MLP neurons of a small language model. Each row is named by its layer, matrix (up: input weights; down: output weights) and neuron, and shows model dimensions 0-127. Each number is 128 + 32 x the weight over its row's rms, rounded and kept within 0 to 255. Numbers have three digits each.
A block is one neuron, or neurons of one layer that tend to fire together. Before each block is what it responds to, as a language model described it from the Wikipedia text at the highest values.

Description: The 0 right after a 2 in four-digit 21st-century years, as in 2011, June 2015, 2026, and sometimes in standalone 20.
L5.up65:066093110170109164194127155173143121114155127088195068126118103126149056182053136140135126100155111121137146130129171119118111093127140125140127121145156190127140158159107130143098083122169128111146127089149134148127194099115083129126090151130102134110095153129109078084115166094127160187137148112118136097099159134136127108129166076066106166145127129167131119105151086103115134128105
L5.down65:135140148042157078119148095093079147139150154154075168090118161189139147092188118093126192142063096118145132107139070129097169186105110168141125161084095166116130132121107135109158069121088151115152152123163133165127069145138155135154104106089142104090135110142165153108134152135153111116117088131110119160168131178128170115125149117149109060108107147077152155147123160145106139136097
L5.up118:131122078156116102098092098124097114110131190172164115120086142097158113078121168168147146207091168129075100129129089131145153162133148165112111159031088095141162203143098162112159111135092099147108113146164149107155188163094101138122162136138137082104154185126142162095154131137090130107093134081140058100056152121088067123140136099118157102088227094107201116172096079100130148188131
L5.down118:130150064168169128185095156106117145074116122135134111070119107103159096180143176122129122202076099113122073110185106144113138136118190122088116188081117087098143131195049180113222059159098134187122156119138150142131137150129142074140142158140150092118154114079174144081127123126054090154136144088091083110114067139082165085173186091107134076114165140135146105152116123133143121099106
L5.up357:099137145150187141110100167137146126119128149110183116133110130119117107181121152152157185120073163137155101137116100128123158123096153137141108127113101127159193120148150172157190099110115157120173114128123105119082184090107111107152114169089098035119102086126157113139140116107136111089098121101116079139104082127170070141176098152098125132127143136111155122123127083173148138115079
L5.down357:128121099131119136108076148076105181080058157151123079124121131096154144147074132150145179168130106190083072121159126145104150130077162078099118153127108117147181058139110161100143093105128107159146147134153109057096115146143101108157158108144114079127174099146123177112113127123115109136100141100030107150175061172165125105135098163095066138060139172100115112158147147099112113128095
L5.up454:118181126113149148142138162078126149156124156115175147135132103152084140111122146095123147166035215151142117132141094131121117173133151170156111135121056137176141127144103158200179125112125154060154104144136135130099150135082088137100039123111049099111119170134146136175167120128135128122127090129112066099098095086150070127154067137120137151124207106134139128104118068118122104174149
L5.down454:090046154128103126110094094077156156090155184129174063160111125073131152124126157091175117175129137127141083126141068161123123121131072103079188084171115117126198081150146158110180082136125099160123186172150101092103184148133089114198204115146132069069100079079139166157101100073128134084141111091132107095176123180117115108145137172097092151090107114078138183156126158168078083136160

Description: First sub-word pieces of words split into several tokens, such as t in teramachii, taxa, terrestrial, or comp in completed, plus leading digits in numbers like 1956 or 900.
L5.up42:065162122108067099125100157135192141116157126103138121167132155114160121135117124097117124123149114129089154165161102179130164129119126186096122129104183112110114160104110135117135126149105155147174158147166224102136143148127167139063121145064091172087121185128155137119103118108087124131101126015106081071105124130079074144091100096139170164146117145121190105130121127137144166167113
L5.down42:136207125149098215094124122131109119137068131170083090101137092126130113119154140126142112196111083144168168166086150124157144073039125124126120122143128131165125111124124107145115147042126114185154130171148116133121125073110084146119110126204098097122113092159135215092107102156171190109178126213149137171175085147106168121175132136144105125157119162163111150080093099137097139088141
L5.up89:101180105136161091066122101154156120126152107109129110128124144072131136218167089068163163177114142137123142149158080124141183080119162153081090112123142136216094169145105150097131140113100091149176181091159186148168158146145146172114086108111077121106113131110154145105112077152109144147154099112099145148120117132105106115185136134118099163122116110158193086137128093111143151131138
L5.down89:143147105177156119130128126156127121130090077182123125093142161142087132114127175156081129116141090138100175148085121095092121158083076117122215127050164080086105137126057128129150159132168118067154139102165124145186104143139177133121137109111113106087110106119137087112157136111165122176122103124131106194179125153133081124116090119164132153083115114047132058091120101123104130126161
L5.up173:109123188147100114121105159079132115108136118102130104132160130101144130156188162065138172146154171102171133163166100151159164093109153110122170110163097180167146126126092182109128144144068145103163142138162184136124143092125176161094024107102095086103141095099124105094118109145102131105147108069104178127181114151103124110117082122126142139136112150154131122143143137208165172111114
L5.down173:160154114171108164141097131107183127140169166145208147132132143127159130139130141125140148107122135090089156118114085093114100127139083123094086094100109144107085193147131114144077137094166129148103129142114144142153136150155129156165159132132089063149090108139103077123113123184119125085118076143094089161134079175105139138110134135146100109104183057120116106145073134059137157098159
L5.up416:070122135098072116100134153106174086092144141111166124127175121107113142119107094127137157145065163098114114188155136068181226151109141158096142112141130104170130156155132155154108133146110140167180124163143176113171171173145119151086067065126096100123095143142176164106083108117095096118157092133109127145152112193110151148087074177127089111132177172117159108093148079120131142151212
L5.down416:180121137134151136139138112176082128123130105117120086089107117160134155123081138088123087074184106134147118129140066086132126100153172149140180113134144119059159107142158126073105112133105080131106070093119149125133128152158151176159087062117108111119125207068123053135197147120142177175156103171145111144142129135133130102125158097138104220141088121158123109160152131168105127071101

Description: The main verb (was, were, is) right after the subject and its dates at the start of Wikipedia biography and topic articles, and the 9 after 1 in 19xx years (born 1964, 1991).
L3.up23:071127093142083121102157138219108089073119169086115117116142108203184082134130132115153122107096099128104093139085184143132182096101125146094148179103222140137143114128144076159165126138135151135144092115109165147132140098100141097157120092121164106157117137141096084106087122135127118080122150113182150103132093124137082104149174106111110072114103104197120113152161161134133141131108
L3.down23:200113146142139142113128044110169102150178176193139079173167159157102138115123131104177074176150156088127092151144114122098138143124178124120125111163171117081096125113069147117118129112069073116108154060190173115139125135133108142124149162098168086125129112109125117119157155162097166162138103096100152118160111161177136114127154113145094133086116135056089125160102074097136083116131
L3.up27:124104157075105128118130108158137142114107085100176165116148129161137078133128140136156106093132148109095103131068131153166124103192095114161156146098095183158128151148132189152191130068131144128150076145112085167127135106097125068126095135063158102123151117108091097125161103125141129061167152171147089148137113140130093136190144060108134163066163102191166113159132123130193159151123
L3.down27:080141102170138175095113089175163107111115120138188156107099131121113082146123158171185155158083111068128116138133165073096150089155121159155169116150110173106129185115162186088123179161125078169130163172123114110157152134129133077128128185076086147170105070115170102165195111136096143151160163108144105111168149085128143139157093102048111080139123103106154157162144168044174164131131
L3.up72:092112124113088163082134108165156153162129145120148152072172127139158106124155137085169090070104066141097074208085163134082130122129093191117155179121199133082131145058152143143136068107109149155162134099100172103145156128086094094132123159107154113177126106130151034087074183135128094158089045098166073133111133114154145140091148128122127102162162144156177130158162181128178141113083
L3.down72:145154137147122140173050135133116193155214134190119129187079145156125094122089119133131058143179158076096099179144144085134133128116130157142118163108182129131133112153130083160118173124085083145156122150102154108067100158113106141135168116100136091110108125139090155138138108098079156232110110123096116069157100109127079131138123131188181158160160084142107105140120114102077118157179
L3.up472:053143129108109150143142127173147187142115127145123125125140092192117075097111108053130116149127086114129127159094169159116187088080117181121155192166140181168102138120196095098175112084178145144182074100110152152109083098155108088128155115049140121144163143093129097045100130167122135154103148160166136118124055143180126120120137146108123125041123105144102117116145115107091155132125
L3.down472:143111085160096112121162121109171113129136130124191117174186085133107107144163111165135122112120216117146120127108114112103087148202154115211104055106185134079116156082086171095088090159101136096093151114180120100102200130038094138129096151135137169103114182168084089159132182129131138162123132154126200110099188155091131096160108138138083191156116140137082138203115156141137096146078

Description: The second digit of a four-digit year, mostly the 0 in 20xx or the 9 in 19xx, within dates such as 2024 or 1950s.
L3.up61:093118139093132088115085090113197132118124119141158111127121103158097092127137141106142131139070163137116096133142110126131141121138156177136164131076111158193132185175159154177217100093107165138193088138152104168067180138084088077120121148115137086090139113128140125144145125102137132110051142106112124125099079114172095098142119109079065160121157125140186125188134103125122144122080
L3.down61:101149079153121113098099150127158136072079144146157072128095113098157182142079125167167147184101125180105050149145100112131149135133158138149178112154113100111169111193113169123181119163096090155158131142138076076109146141162122112182118166163100130177166096118120122091127109114128082104116167091095122140111083153173135069158141133068075095087096188125123146126157114151188117118070
L3.up292:126131123122154155115128100175095127086102163152132090122141081156168137167124094117156173138107158146144139132101125133133149105110093140118155097172149145126146133158107182094229042088139114100206100118137178130077136144145112101123081144105114080150131110142138095133134137132101121077133129076114100122143125176170097097206115090121085150080135124138143119165147113169174142117085
L3.down292:125184104212134106110147105137092096074101175144159112150111121127182081145192166184143161174102150082178114108074166116137132136146120137126172138102157132120162125184106123116152101129105084148177145101127150137113218133127153115183122151136135094176100067094101115110158099103056064096152118076129162132155145131128129114177128137072075091070111146122160179139135098112150126135100
L3.up443:146109142064173091124151137121137096115132160145136129134149100123122107070168177121111126182170149133138130115135070106175094131106121121134129128141096073075169171136123122117225103058160117119138151132125131113082160194128132182137117146099146119168178106139125136144184138134095103097067118115092123095052124082118072083084118134114133118132164127096146135155136069138142122103129
L3.down443:090176066145142168138053108110133130083178142162182084192070128047163150173080143171178148163063057167092111125129119122138173137120123158145139150109130161151108118136123196103150123152105095166094101112155159111118126135162182080143158160126119142115074102113143126078106126125155110158132145097154122117168097142184167071149151104119091147128128127111134112139121180094103111141136
L3.up473:094109115102145171126077074138176145108113113120116150090179120187104107144125137112109164127162166126127103181097136184151122164096088125134170184108142154128107124118129137083214107130150144117130084134115138179087135135105136047143058139100101096123178126132137072142154197093114154084138125085119072150113122174147115121135118114105150133113085145166146051148133179160139137103110
L3.down473:114104142159147153132120129135143194086127156158106097169115095108176130144170150130194082171087117068140147128140145095079112082181151151128151047144159087088157152147122120173124155126078052136156161029122116097091174126117135153165155143070154117115097076133089124126105075127119117153108128138115153084129135083120112172119160187106111124109150150067134177107153111095167138110108

Description: Short pieces that could be a whole word or begin a longer one, e.g. for (forces, foreign), ret (retain), res (research), down, over; also Latin/French endings like -um, -ud.
L6.up118:097113136159175087077095191131168082149136148103158132138155108083096150133118111162145199108132135156113125140160135113126165081117096129073162080140138147125123119105111128157113161128101198150177099103114177156199113124129131120126097138077120118133088121083124126081099119103156108092176092108151085117154140164065133150104073084092146146139116125148098086210166073089186155157134
L6.down118:136096105193076123154133141140126083144120083177093144187133151146120185132134170121078174115143126084123143134138102126147111090116139110160112153085128076132120098133147119117048106147101165170127159157122147016132155133135059177113088150133128098165145103149155170161104107138131149137096113085136174150111127064186085092164138142146061104140126183154138132087115117107079133084104

Description: The second digit "0" of four-digit years beginning 20, as in 2007, 2020, 2014; weaker on "the", commas and paragraph breaks.
L6.up36:112122133125066141128098128142158061120128111147138144106128138065163070194127135102133167182113135146129112136128081119220154140145095110109108150102124130177229152111189131128152120132121121100149141181140098144115134117113125103152107130113128118115138154127196102124170104094147119077111163126112067072096091172116130135160163134119154138138208133123160047114158109235147180174121
L6.down36:112132120156162109122111110101121142138084118162146128101111105086125162108057145097104147180138170205133141142134143131171139058127155096129132103185099145152154062183166148156118130126098125116165138129125193109104155173102135160124121165168106131121115075150142188094160065092099138212127137142112122122125092121162152139133117152098151117135178124159144127189124107072148105164165